Weights of a small GPT-style language model, trained from scratch on English Wikipedia: vocabulary 4096.
MLP neurons of a small language model. Each row is named by its layer, matrix (down: output weights) and neuron, and shows model dimensions 16-111. Each number is 200 + 30 x the weight over its row's rms, rounded and kept within 0 to 999.
A block is one neuron, or neurons of one layer that tend to fire together. Before each block is what it responds to, as a language model described it from the Wikipedia text at the highest values.

Description: Middle syllable pieces inside longer words split into several tokens, across varied text, such as inter-pre-tation, Amb-us-h, newsp-ap-ers, Azerb-ai-jan.
L10.down581,204,197,213,218,201,192,188,239,169,185,166,190,182,179,174,217,259,211,186,239,230,252,190,211,203,239,222,258,157,193,212,184,173,222,172,209,151,242,191,211,215,205,227,263,207,164,212,191,259,277,217,214,181,188,202,230,235,179,161,241,225,180,142,250,188,214,234,204,198,226,216,157,201,152,149,173,199,236,160,217,168,238,182,195,234,222,207,215,204,151,160,261,220,239,177,264

Description: Prepositions such as to, in, of, with, from mid-sentence, introducing a following noun phrase, as in "in all", "to an end", "from the Star".
L14.down46,231,228,212,170,217,221,174,227,169,190,230,166,205,215,175,155,213,227,176,163,212,180,191,185,139,172,217,213,204,415,205,187,201,240,205,179,173,209,213,232,266,250,175,187,205,198,228,199,250,181,176,186,206,179,188,196,162,187,205,239,171,196,182,226,200,214,194,199,197,189,189,189,196,204,185,181,165,225,212,169,202,219,230,210,200,202,178,199,231,208,195,180,194,186,214,219
L14.down90,201,190,185,211,232,136,227,215,228,176,151,197,264,189,205,182,197,201,192,194,243,197,192,214,217,198,210,194,136,186,202,250,221,235,195,159,233,212,123,174,134,191,259,141,222,185,191,203,184,185,171,178,184,232,228,229,207,219,195,217,255,184,197,193,214,237,200,219,216,159,196,187,147,227,172,210,203,202,207,157,229,208,168,234,222,141,235,212,154,226,243,229,244,176,218,205
L14.down192,186,187,174,215,232,131,165,175,173,237,180,233,195,192,203,170,198,236,223,222,241,205,117,165,175,179,191,200,115,299,185,222,238,199,181,218,174,233,160,126,212,205,201,226,176,216,200,208,172,240,166,214,169,225,168,238,199,197,248,233,166,222,242,231,237,221,191,228,202,221,218,214,188,153,196,190,141,193,208,219,225,157,217,151,172,207,166,168,267,197,193,251,156,182,192,173
L14.down295,230,180,145,199,227,221,201,200,249,196,160,161,197,192,169,180,200,167,208,211,175,205,176,224,217,170,197,223,215,360,199,257,255,197,159,178,162,174,189,215,201,148,185,194,222,222,175,196,195,206,227,190,171,173,198,183,212,240,250,265,171,203,179,215,203,189,203,204,229,209,217,233,195,182,225,227,154,181,196,190,203,189,194,196,186,178,208,259,187,148,176,177,201,157,245,220
L14.down418,214,186,240,238,208,167,197,161,226,157,185,189,200,224,186,232,206,199,198,190,241,204,197,175,186,168,188,204,194,402,206,234,197,186,183,206,171,180,219,250,192,196,259,186,186,196,184,189,168,198,210,215,204,178,196,218,227,229,214,275,235,191,187,177,205,202,155,220,183,179,212,124,183,175,231,205,123,207,192,167,201,191,204,209,142,205,143,186,192,254,153,224,166,220,224,183
L14.down712,243,160,222,188,165,193,191,211,212,251,209,201,202,202,191,229,232,140,213,208,214,208,222,173,170,225,211,165,136,291,231,200,188,214,180,242,143,214,187,215,184,205,207,197,159,212,221,214,221,201,248,198,178,201,218,166,161,191,151,231,252,253,204,231,197,192,259,221,187,178,175,155,187,184,268,175,258,219,157,130,159,212,176,241,239,191,249,242,168,187,202,193,193,198,208,179
L14.down824,196,203,204,178,207,156,225,183,177,200,197,183,183,125,183,232,197,187,240,178,209,212,193,186,177,188,219,249,171,205,170,213,185,194,209,199,176,157,182,251,199,229,190,191,173,165,227,211,163,218,221,199,199,172,212,247,204,239,213,203,236,164,198,235,201,189,151,209,171,194,180,211,111,203,219,217,167,158,269,136,280,249,223,231,185,199,205,221,126,139,167,190,196,163,165,162
L14.down938,221,185,201,257,223,160,189,167,185,211,189,186,237,167,181,228,159,193,211,214,240,196,177,204,218,179,223,235,159,431,179,255,185,206,191,165,203,198,209,200,199,192,200,201,225,268,194,151,198,240,179,203,182,217,176,209,204,210,239,269,173,170,149,258,184,227,189,256,178,172,214,206,159,197,243,231,181,167,195,191,170,238,210,215,211,195,237,203,210,136,186,230,163,183,195,172

Description: Short word-piece tokens inside or ending longer split words, often names or technical terms, e.g. "ic" in Télécommunications, "ine" in Methamphetamine, "es" in Sciences.
L3.down11,229,169,159,234,182,218,234,204,258,177,175,196,216,192,208,203,240,233,167,213,165,232,160,191,167,219,178,256,216,121,199,232,204,163,192,191,176,206,202,208,197,177,187,201,178,214,197,253,170,227,223,119,162,135,206,157,200,186,234,191,152,135,155,240,190,140,235,223,221,164,204,193,149,196,239,159,212,225,227,185,210,196,242,176,259,222,213,171,199,179,187,133,220,207,198,208
L3.down89,182,181,213,202,175,225,189,159,169,228,196,176,207,180,206,200,183,231,206,189,200,229,198,217,191,162,177,247,252,209,203,218,230,165,253,164,203,184,224,200,241,156,160,221,216,217,182,222,188,190,208,252,210,211,187,236,187,204,188,148,275,217,179,188,264,214,170,194,208,224,210,180,174,213,214,205,209,195,239,194,190,204,192,173,190,222,217,218,209,224,212,183,170,187,195,201
L3.down108,208,208,165,206,217,256,206,183,141,237,160,211,235,240,234,224,262,202,188,201,222,155,197,232,206,230,219,223,195,125,225,212,231,164,245,234,206,203,191,209,169,165,192,218,257,210,186,198,202,160,216,204,215,181,212,195,226,199,214,192,225,240,174,180,193,182,226,180,198,207,232,204,182,180,183,260,183,180,192,207,192,174,221,239,198,209,200,213,154,184,215,152,198,248,207,172
L3.down149,190,294,197,237,170,221,196,200,149,215,226,137,194,194,214,217,239,230,177,223,185,146,191,158,226,146,174,173,165,278,206,253,162,187,179,231,162,187,186,213,189,211,215,207,181,171,198,199,222,194,272,197,195,212,223,195,186,227,173,136,172,198,233,187,189,164,218,209,164,218,225,222,207,187,227,188,208,237,236,226,205,258,197,188,197,213,226,206,187,183,206,181,176,217,193,201
L3.down189,228,229,205,220,209,193,197,207,140,221,203,213,150,164,155,193,169,224,200,142,173,255,114,158,189,164,170,178,221,162,230,226,155,255,217,167,164,198,230,211,198,199,220,206,228,222,158,192,207,199,148,240,218,207,203,213,220,235,159,214,193,194,293,221,187,265,199,203,204,226,166,179,193,234,221,162,179,233,213,162,252,221,168,192,174,211,192,179,190,232,199,221,276,198,202,193
L3.down273,245,221,220,233,209,182,189,165,204,184,199,238,157,232,182,260,200,191,164,214,202,172,175,216,192,210,197,216,199,122,155,195,187,188,146,170,173,137,204,229,244,213,248,229,294,211,230,199,196,226,171,164,217,144,233,226,187,191,241,189,206,164,197,202,196,189,231,173,225,203,190,190,191,193,233,192,181,211,194,185,215,285,198,221,178,206,179,165,169,169,173,204,189,217,202,155
L3.down461,218,210,139,165,216,190,221,222,200,197,229,163,164,223,217,180,190,196,168,231,205,181,140,146,204,176,198,237,210,168,193,225,172,165,205,198,195,217,171,177,218,206,245,194,183,177,214,209,199,232,231,154,208,149,233,244,182,146,178,197,162,185,204,263,179,165,215,244,213,192,190,213,209,227,229,247,217,166,190,163,252,213,166,232,194,182,186,225,222,182,222,185,217,254,213,183
L3.down609,168,250,210,200,187,216,176,219,167,167,192,195,181,169,134,224,217,158,170,206,211,173,179,196,243,165,181,181,174,187,186,213,180,212,214,181,172,185,213,239,199,198,213,246,199,189,230,194,230,206,248,172,158,188,178,264,213,166,119,160,194,209,211,241,207,214,214,215,191,141,181,218,196,259,241,182,213,222,210,176,227,273,171,234,219,207,208,220,180,178,178,205,170,257,200,187

Description: Final piece of a modifier inside technical noun phrases, just before the head noun or a coordinated partner: T cells, brown hairs, autosomal dominant.
L14.down190,177,178,217,203,212,180,173,191,197,175,214,133,171,237,149,236,196,146,205,205,231,239,152,198,215,200,222,198,259,189,200,203,187,177,201,152,161,218,195,155,203,187,202,155,171,203,189,191,182,169,207,211,191,142,186,197,166,208,214,79,221,190,213,210,263,213,214,197,161,230,156,195,163,226,193,193,239,182,255,156,189,189,171,152,219,214,210,163,248,218,206,213,272,203,201,196
L14.down514,210,237,213,164,245,183,224,219,140,153,218,200,167,176,280,263,217,247,181,192,233,157,196,187,165,208,220,173,183,143,196,205,223,208,234,196,195,263,209,172,235,223,172,194,268,184,237,206,179,199,214,213,230,163,202,206,191,211,246,212,230,221,251,197,218,199,171,240,171,209,112,177,198,191,192,147,170,177,186,167,222,222,166,164,203,230,273,170,235,187,135,203,201,269,190,232
L14.down604,187,217,220,240,188,179,251,140,209,160,168,211,235,183,151,224,233,188,228,204,221,173,202,197,184,202,171,198,216,237,178,209,238,255,198,186,190,185,193,217,261,201,240,193,116,180,202,160,222,191,216,191,216,184,179,198,220,193,241,154,176,242,159,220,269,196,216,222,213,156,203,186,193,240,161,179,188,212,218,232,194,123,213,208,182,243,240,171,202,195,196,152,229,235,190,185
L14.down605,187,238,176,219,206,170,169,256,168,225,223,182,235,202,191,220,218,227,235,156,196,233,222,164,176,186,197,218,253,167,210,208,244,238,218,183,266,229,149,179,185,196,191,244,155,162,195,192,187,243,176,228,271,209,193,208,167,232,233,253,201,170,230,200,166,200,172,231,218,179,222,202,193,202,181,175,179,192,240,187,203,223,242,225,298,230,183,195,166,214,232,188,148,225,205,191
L14.down624,174,219,232,212,272,220,162,241,196,248,216,156,211,220,216,183,167,173,164,186,196,231,189,178,228,200,237,184,143,166,174,228,170,196,176,204,202,194,206,211,210,218,196,210,182,228,184,228,182,182,195,140,238,215,137,232,199,217,139,232,210,201,154,231,197,183,202,181,209,145,230,226,243,223,175,145,204,228,175,204,201,246,232,181,224,225,167,186,253,183,194,209,196,209,182,199
L14.down685,142,190,181,202,174,209,221,216,228,170,219,186,150,152,185,192,172,182,197,139,116,181,210,213,243,225,186,211,196,189,185,211,247,243,197,213,141,114,198,150,255,195,219,229,224,205,210,192,195,163,160,210,238,206,182,151,233,209,229,172,256,217,189,162,176,129,206,187,198,208,241,197,190,216,180,234,202,156,192,170,169,242,226,192,207,206,200,202,221,168,243,152,209,219,189,204
L14.down804,213,189,229,257,216,209,223,205,160,163,174,167,231,230,207,198,186,180,181,247,229,231,181,191,197,219,179,227,183,372,142,220,200,186,198,175,203,210,147,159,185,216,188,184,225,231,221,205,211,189,214,235,181,158,171,218,227,194,213,187,205,221,198,178,179,189,169,230,208,207,190,262,206,245,175,192,188,209,208,191,179,221,220,210,254,192,180,195,224,166,177,175,171,192,220,235
L14.down887,187,185,182,207,222,176,205,258,159,244,210,223,193,228,189,155,180,238,145,235,240,177,234,180,215,235,208,169,180,93,180,197,219,164,170,215,171,194,239,228,182,238,182,195,210,204,217,172,218,158,131,201,199,231,191,224,281,157,218,289,228,184,216,182,258,179,217,177,182,171,239,185,205,194,222,209,271,170,165,117,223,165,179,216,253,200,208,204,253,180,159,226,198,199,223,153

Description: First word of a new sentence or paragraph, mostly "In", "This", "A", "At", "During", as in "This type", "In such cases"; also "Dec" in "Decision".
L3.down50,232,233,187,229,192,210,179,182,209,198,229,206,170,168,211,206,217,197,211,271,247,253,134,231,169,213,175,224,228,160,188,200,206,186,176,230,150,240,223,198,235,176,166,155,216,167,181,218,210,216,204,184,169,173,226,202,231,239,227,238,142,157,205,209,159,197,155,173,173,182,223,238,187,219,153,176,186,180,191,189,216,220,175,214,198,160,259,173,158,167,208,236,186,201,170,243
L3.down144,161,233,235,196,178,148,177,203,218,177,199,143,218,167,184,215,225,208,245,146,174,194,180,191,219,171,177,211,227,183,203,185,163,181,184,189,206,226,262,212,154,199,155,203,214,176,184,186,214,210,176,188,187,234,251,215,241,219,163,209,191,151,227,255,205,218,188,157,160,236,212,182,172,214,126,220,195,159,195,162,239,219,205,248,234,170,169,186,202,219,154,196,252,181,226,214
L3.down226,155,137,234,250,209,167,171,146,202,184,224,203,138,212,150,242,171,185,211,196,203,235,180,215,175,245,153,180,208,149,228,168,206,205,137,224,254,189,196,173,231,231,182,171,186,202,143,185,172,222,258,238,181,185,218,166,178,173,199,221,184,225,199,221,219,164,152,184,224,241,223,230,205,196,183,174,193,193,162,165,187,188,232,183,186,171,157,200,201,211,169,191,259,226,189,160
L3.down422,135,215,169,195,162,190,226,211,163,208,191,254,163,194,221,241,223,147,227,214,169,176,207,189,287,214,171,222,209,204,202,150,143,221,202,197,221,252,182,229,202,187,198,218,223,153,186,199,226,203,144,235,170,116,201,141,178,189,175,190,137,180,201,252,201,207,223,201,222,198,236,180,166,211,147,182,217,236,158,208,173,187,190,211,199,187,246,198,209,195,216,168,186,186,202,219
L3.down634,204,206,225,148,187,217,201,135,127,199,161,226,142,180,197,180,148,217,177,240,172,181,177,172,188,177,165,211,205,204,212,159,183,147,188,191,218,172,195,221,165,161,206,215,208,171,220,183,160,216,242,234,168,212,243,193,232,202,220,189,175,246,151,249,207,186,170,193,165,231,193,178,201,198,166,137,199,176,224,190,223,265,195,182,223,251,188,177,192,120,177,178,228,175,226,226
L3.down880,201,223,245,205,153,273,201,182,184,193,216,220,202,184,195,196,216,270,208,261,188,241,200,178,179,198,161,171,197,163,175,175,218,268,186,245,236,239,225,194,162,196,165,208,157,178,217,256,203,169,181,225,214,182,180,187,180,243,190,194,182,200,222,222,179,184,205,183,232,227,159,207,135,196,190,143,145,192,200,204,155,191,133,198,210,162,216,227,170,224,260,165,227,203,210,207
L3.down985,170,211,183,218,188,194,203,218,215,188,163,160,183,186,166,251,159,177,184,194,183,198,202,243,220,222,210,199,141,202,249,170,258,108,171,207,238,181,224,224,216,183,186,184,183,180,187,204,212,223,189,238,270,200,204,205,120,180,221,207,202,192,209,186,223,191,234,166,222,235,215,158,157,218,134,197,195,188,231,238,193,196,194,196,221,193,195,197,202,166,174,164,190,215,176,213
L3.down1013,219,161,173,193,209,152,222,173,212,196,185,225,181,223,199,133,257,255,179,181,183,194,245,202,144,228,196,190,204,208,170,238,190,217,206,143,225,196,189,191,253,189,208,179,193,196,222,228,202,216,228,273,197,170,196,184,176,206,240,172,221,148,196,168,196,231,233,175,205,161,214,215,200,223,184,183,135,213,180,146,185,168,188,218,252,191,159,192,201,235,194,273,168,177,215,192

Description: Function words, open parentheses and word pieces inside stock encyclopedic phrases whose continuation is predictable, e.g. "also known as", "traditional Chinese", "°C (°F)".
L10.down465,175,189,160,202,192,213,190,160,192,138,222,201,198,170,208,233,240,227,193,233,202,178,208,256,189,216,188,179,270,169,196,167,199,216,240,190,171,187,216,197,151,256,236,192,195,181,234,193,250,203,174,234,205,195,223,173,151,228,214,203,218,210,168,195,214,207,203,188,152,103,187,219,179,189,174,180,209,154,178,172,184,263,200,160,195,242,254,139,218,199,173,188,208,211,178,173

Description: The last piece of a word or set phrase in tables, headings and lists (Boxscore, Premier League, Win–loss, second place, Incumbent), plus some "of" and "by".
L3.down58,147,209,216,189,235,233,148,167,154,243,177,215,260,213,254,242,227,222,185,208,181,206,226,275,238,207,222,213,148,166,240,184,205,145,217,194,212,186,203,186,189,159,193,192,233,154,186,189,216,188,229,155,179,196,205,174,212,204,194,190,233,216,177,216,191,187,207,163,150,236,206,177,153,194,230,238,241,175,215,212,162,106,194,187,183,214,236,195,185,185,227,199,240,254,203,192
L3.down161,167,235,167,223,209,218,179,191,145,218,178,198,248,207,243,224,222,189,194,219,183,226,207,246,251,210,222,215,145,181,190,184,189,162,225,206,245,200,226,208,145,158,208,207,245,178,189,180,235,185,222,187,216,162,227,173,229,248,211,224,221,212,159,197,218,176,212,146,174,221,194,198,168,203,197,227,233,207,197,208,149,133,192,204,175,181,254,206,194,195,241,205,207,241,186,192
L3.down352,140,203,172,203,225,219,183,199,141,219,192,217,255,238,234,273,212,228,185,209,176,194,209,248,221,207,234,200,167,147,190,188,218,159,202,189,215,175,199,187,162,158,193,212,227,180,158,178,220,178,256,173,214,201,226,160,189,235,195,205,232,214,178,204,215,164,216,167,168,215,187,204,157,226,214,225,225,193,201,259,178,132,207,205,175,154,216,198,198,203,203,195,187,250,230,178
L3.down462,145,207,158,218,192,219,160,158,143,218,171,206,237,228,251,251,218,190,161,198,195,205,219,226,217,197,218,205,165,152,178,183,212,161,237,218,227,192,179,205,187,148,223,206,241,189,194,163,216,197,233,190,197,197,229,160,219,231,221,209,257,212,158,186,205,191,203,172,170,209,188,181,172,216,220,247,220,188,183,237,155,145,219,227,162,171,236,191,211,182,241,195,209,229,196,192
L3.down488,193,204,187,224,223,220,163,180,170,221,200,202,235,234,245,247,204,200,189,214,171,193,232,244,215,203,226,203,175,165,215,194,214,117,241,205,230,183,209,205,145,163,212,193,237,181,197,160,204,179,247,200,225,190,221,155,208,208,208,237,245,202,148,175,226,175,190,180,173,213,207,177,167,222,195,246,217,173,194,250,156,150,206,193,188,174,234,202,183,175,219,177,185,237,210,208
L3.down567,199,226,191,222,192,236,166,185,154,212,191,203,235,214,214,246,204,201,180,191,181,205,202,217,228,176,218,212,180,112,184,213,218,154,238,206,196,162,188,198,129,179,223,215,222,168,179,191,191,167,270,218,212,190,212,191,254,211,197,214,264,190,179,201,193,177,221,182,192,219,201,197,149,207,181,228,230,189,192,222,144,128,204,208,205,191,251,219,180,198,238,205,217,237,207,178
L3.down798,164,194,172,216,195,237,190,168,128,231,185,210,250,219,246,233,215,198,192,203,171,205,214,244,249,192,227,212,168,183,186,192,213,177,229,218,217,186,187,177,163,159,199,208,252,164,178,180,207,161,247,208,194,172,217,163,226,235,223,203,236,226,183,209,217,182,214,169,191,227,176,190,148,214,219,258,222,208,178,239,145,145,195,193,181,188,212,171,203,201,237,200,195,241,204,185
L3.down861,176,204,180,212,193,223,167,165,170,233,188,212,234,229,254,239,199,183,195,204,182,225,218,248,228,197,203,206,159,160,198,185,190,149,235,203,218,191,207,200,109,178,208,223,218,200,196,187,196,182,225,184,188,194,213,158,242,211,217,202,243,234,163,201,230,189,198,171,189,203,191,168,166,204,213,245,205,206,183,232,172,144,190,194,173,183,223,192,175,188,241,200,193,224,193,208

Description: Subject words ending right before the main verb, mostly he/He/she or name endings in plot summaries (Pierce, Elvis), plus modals and to (would, can, may).
L14.down25,213,206,210,221,243,167,204,204,229,145,240,150,214,181,208,166,186,195,197,198,192,214,215,186,168,222,198,237,186,216,168,203,176,166,248,218,226,213,207,207,219,294,151,219,169,213,222,221,170,155,195,184,261,222,158,173,229,229,185,139,206,173,207,180,220,211,188,168,220,212,197,179,195,192,189,235,162,209,196,206,200,168,198,188,217,258,202,273,175,243,179,183,184,180,213,208
L14.down47,216,216,216,247,215,171,154,270,179,250,185,235,213,221,191,186,189,178,181,186,249,213,209,230,173,211,235,201,221,206,184,181,217,184,237,212,217,235,142,214,200,208,231,217,221,226,152,171,164,222,201,109,227,197,214,194,212,216,189,215,209,194,236,179,223,237,143,184,210,201,240,196,154,222,171,210,180,262,168,154,265,156,202,219,199,197,179,257,173,226,188,209,167,154,224,189
L14.down153,250,175,213,200,225,203,186,172,258,196,234,162,217,141,188,171,188,217,208,180,148,190,207,223,198,222,222,214,207,240,253,213,203,209,193,192,184,209,178,172,230,148,170,220,217,226,196,239,276,191,175,224,245,186,173,226,177,147,168,163,240,233,235,204,173,151,243,192,203,175,230,175,222,182,198,213,246,172,224,249,180,215,208,191,213,229,226,248,182,180,200,220,188,190,231,160
L14.down518,254,225,142,193,206,128,199,206,205,195,185,244,137,189,190,175,185,184,216,253,177,199,163,214,215,177,234,156,191,293,220,164,168,151,187,183,206,211,250,226,186,177,143,175,226,175,204,187,212,196,129,226,248,214,152,206,197,146,168,173,206,190,222,195,207,221,241,213,217,222,213,235,223,214,223,203,254,193,251,253,193,203,208,245,194,241,188,199,199,231,195,201,222,149,246,179
L14.down538,196,168,138,203,190,161,190,187,227,196,209,186,183,187,174,229,225,183,176,223,194,191,122,235,194,171,189,172,213,232,218,170,246,237,203,236,172,209,213,166,240,184,208,175,182,169,134,186,253,151,198,215,234,185,185,213,202,178,153,173,200,232,218,215,190,190,200,131,221,211,264,206,197,240,201,223,243,231,235,236,158,175,171,153,263,149,196,153,216,211,205,221,285,170,229,222
L14.down1000,221,178,213,229,181,203,197,184,157,215,218,240,207,214,246,221,218,172,150,230,196,208,201,174,193,200,184,234,248,184,186,195,177,248,199,154,232,227,176,230,195,225,257,179,195,199,208,155,203,202,166,165,199,228,194,206,196,226,209,228,211,209,186,185,179,183,208,172,239,210,152,238,253,233,245,255,216,188,183,208,230,232,186,209,183,170,192,259,183,211,183,155,270,209,157,193
L14.down1147,195,240,216,173,170,180,183,203,196,198,166,191,208,193,232,198,180,184,241,187,238,196,207,145,211,87,195,197,195,263,162,212,162,157,172,178,201,205,250,200,199,222,194,155,152,150,232,161,157,207,211,181,235,247,234,228,151,236,200,204,171,198,208,189,147,219,200,181,194,187,196,213,219,253,230,213,168,166,193,238,202,214,217,269,246,205,225,198,170,161,118,209,175,190,218,227
L14.down1151,215,202,201,244,201,208,187,204,210,266,219,226,182,183,203,201,202,176,187,182,196,209,227,181,204,166,218,171,147,371,226,231,201,195,191,207,226,229,233,121,226,187,190,200,248,198,202,264,194,220,210,225,224,219,145,246,190,249,206,185,214,181,200,167,187,241,184,145,139,198,220,187,177,219,197,198,234,181,239,151,178,223,223,212,212,200,208,167,155,181,125,167,215,202,199,205

Description: Inner word-piece tokens in the middle of proper names, mostly surnames and some place names, in lists, tables and prose, e.g. Tr-um-an, Cr-aw-ford, Copenh-ag-en.
L14.down71,174,214,241,248,288,160,212,150,253,205,267,168,181,178,244,171,253,218,239,178,167,209,203,203,219,273,133,203,217,216,213,183,175,232,225,185,159,246,194,186,201,199,227,189,189,164,173,151,199,245,181,249,215,231,200,171,189,183,210,183,197,209,123,208,219,231,161,219,226,243,209,179,142,168,197,156,253,195,207,179,190,192,168,215,177,174,205,206,216,201,144,213,223,207,223,243
L14.down443,179,199,167,152,237,254,195,167,180,224,215,181,192,203,166,218,165,186,173,164,151,234,237,229,226,178,249,169,253,164,158,195,109,199,185,243,170,219,169,125,148,265,225,169,169,213,218,226,206,205,234,168,212,223,217,171,197,235,222,241,223,209,214,148,183,220,185,237,216,152,225,221,215,167,179,187,221,151,213,180,242,195,201,195,198,195,197,225,194,200,170,227,150,264,197,222
L14.down507,187,227,216,214,210,191,155,253,181,199,183,191,171,190,165,188,204,182,212,229,181,187,180,157,212,174,172,175,214,242,170,223,268,228,234,271,217,171,132,197,161,186,161,163,234,183,236,180,214,165,230,136,216,230,230,185,240,142,145,238,201,172,152,176,193,262,215,181,217,173,269,179,158,204,244,136,152,203,206,214,216,197,178,194,190,184,195,235,168,223,187,181,218,208,203,216
L14.down602,202,183,156,234,188,245,231,194,211,201,187,198,157,245,180,226,198,236,223,251,240,173,208,195,230,215,140,211,167,103,197,203,228,185,234,189,238,189,203,262,241,188,165,193,211,153,233,245,188,130,200,219,205,196,222,178,200,173,220,183,167,167,212,214,207,155,261,164,173,215,191,178,191,185,219,193,204,193,277,218,233,185,200,230,233,214,171,192,202,198,228,218,205,177,192,212
L14.down635,201,179,200,168,174,282,255,191,156,224,176,184,177,176,183,204,187,159,158,231,206,231,167,198,194,129,178,196,187,241,232,279,203,157,171,223,157,187,216,169,189,212,207,161,200,195,239,212,176,193,228,186,171,227,181,181,227,194,251,185,213,224,184,216,168,195,171,182,279,211,205,252,210,230,189,223,207,228,221,207,150,288,230,176,216,224,205,213,209,171,167,191,195,259,217,175
L14.down671,230,247,206,250,166,225,196,163,179,228,210,207,213,172,239,185,179,224,175,168,159,208,218,220,202,213,202,207,178,226,225,214,224,178,125,188,235,213,206,213,274,228,209,159,179,250,179,201,186,207,214,169,276,144,191,214,249,188,194,210,206,226,156,193,176,253,153,215,163,206,288,170,231,219,224,223,208,223,220,149,156,188,201,201,158,218,167,200,230,234,194,192,240,181,228,202
L14.down784,223,157,154,203,195,195,207,225,204,166,223,166,153,199,193,227,184,220,205,216,200,211,167,146,237,178,153,233,238,178,197,246,176,170,193,173,165,203,193,181,180,234,206,148,176,154,212,163,263,264,200,155,210,234,201,195,180,239,200,181,197,241,179,226,179,204,226,201,184,215,195,165,187,184,201,194,218,222,202,198,252,243,197,209,256,200,241,218,230,149,163,211,175,206,208,259
L14.down988,123,213,180,221,133,169,258,206,139,212,198,204,188,118,191,188,236,224,231,200,223,157,188,176,233,194,196,152,199,160,233,203,305,187,197,191,240,205,184,256,202,185,239,197,184,200,204,187,161,199,172,222,174,182,204,234,186,213,212,186,204,219,96,175,162,219,175,219,186,189,248,194,148,148,191,169,185,201,218,152,221,215,204,185,241,207,171,142,215,255,169,177,205,238,150,183

Description: Final pieces that close a long word, mostly in scientific text like gene tables or taxonomy: cellular, yttrium, -ed verb endings, plus list separators.
L3.down45,228,210,195,209,232,182,233,208,234,217,180,175,234,229,213,226,191,206,169,222,220,182,245,152,183,192,214,206,233,228,260,187,220,208,180,219,201,216,217,220,201,164,271,194,137,185,179,218,180,181,237,135,228,212,204,132,184,188,244,205,247,130,164,177,201,173,216,182,164,237,225,207,204,200,209,166,203,254,193,193,245,214,244,204,200,215,257,172,200,139,229,222,216,204,177,199
L3.down228,210,180,172,231,173,195,179,208,122,212,222,117,227,223,222,223,244,270,192,168,201,224,148,208,237,224,249,199,215,174,174,192,206,203,196,203,191,228,187,208,189,208,194,255,251,200,168,161,217,213,225,166,181,198,206,149,208,206,215,213,231,153,247,202,194,190,221,205,167,194,190,233,188,136,223,271,168,185,203,209,199,215,179,216,169,167,235,258,187,197,225,184,213,228,154,211
L3.down443,172,183,232,203,187,251,175,224,220,256,204,207,178,183,195,266,187,211,223,221,189,224,189,221,176,188,152,254,192,175,213,177,218,179,154,150,159,187,203,184,227,153,163,177,221,209,189,214,192,199,207,239,196,187,181,217,201,185,169,220,185,216,195,236,235,256,291,150,267,191,114,164,149,187,197,129,190,204,183,188,185,211,187,216,220,223,198,246,256,178,215,193,182,154,175,205
L3.down444,147,187,214,245,179,222,210,190,150,263,172,250,232,227,170,167,205,205,217,170,221,227,191,196,218,224,140,212,193,166,178,233,175,188,202,194,144,194,210,184,231,226,211,180,200,237,189,220,214,209,163,226,168,219,207,207,198,153,197,221,189,207,209,195,210,213,217,252,203,162,212,187,189,243,161,158,190,165,123,213,165,232,150,176,224,245,194,257,238,214,224,182,177,246,168,226
L3.down498,230,207,190,186,210,214,200,171,124,193,189,231,235,199,196,187,212,212,216,192,174,168,216,209,184,223,241,217,196,105,164,195,237,172,251,206,180,190,172,182,187,176,206,219,225,164,181,193,242,183,226,184,221,183,224,185,215,223,231,230,267,205,228,200,212,171,195,174,230,224,219,179,168,179,180,204,178,179,205,266,123,154,204,176,178,156,279,179,171,218,231,217,222,233,203,147
L3.down666,221,200,193,230,214,217,204,174,151,206,195,227,142,202,180,242,224,214,218,255,239,258,222,213,212,220,188,210,230,187,167,206,137,171,222,228,169,174,237,241,200,178,243,173,259,227,215,228,199,188,194,211,143,190,206,236,248,197,143,207,172,188,194,153,194,204,143,177,130,211,165,202,178,227,156,204,159,186,149,136,160,227,149,199,237,223,207,271,210,191,218,211,181,175,163,219
L3.down831,211,250,246,162,178,265,152,198,236,210,171,210,191,233,148,201,204,241,199,217,209,178,153,158,207,168,214,175,224,185,187,224,202,227,180,228,175,221,175,251,192,138,208,215,193,193,193,196,217,172,239,213,169,145,201,153,209,193,209,223,211,160,231,204,268,160,252,217,176,241,207,138,186,176,218,228,222,202,186,247,201,146,199,195,223,234,191,178,198,155,199,165,186,206,240,180
L3.down921,171,189,234,163,242,206,194,234,227,210,210,173,179,194,155,209,175,114,206,228,252,205,198,162,161,141,138,243,207,197,248,231,130,177,201,183,200,224,229,250,168,206,222,226,117,204,168,160,183,205,176,210,199,208,147,172,168,253,225,243,227,161,232,224,220,206,239,203,181,228,185,169,226,194,259,197,197,224,227,189,247,236,207,188,252,178,194,214,235,137,176,214,228,221,209,195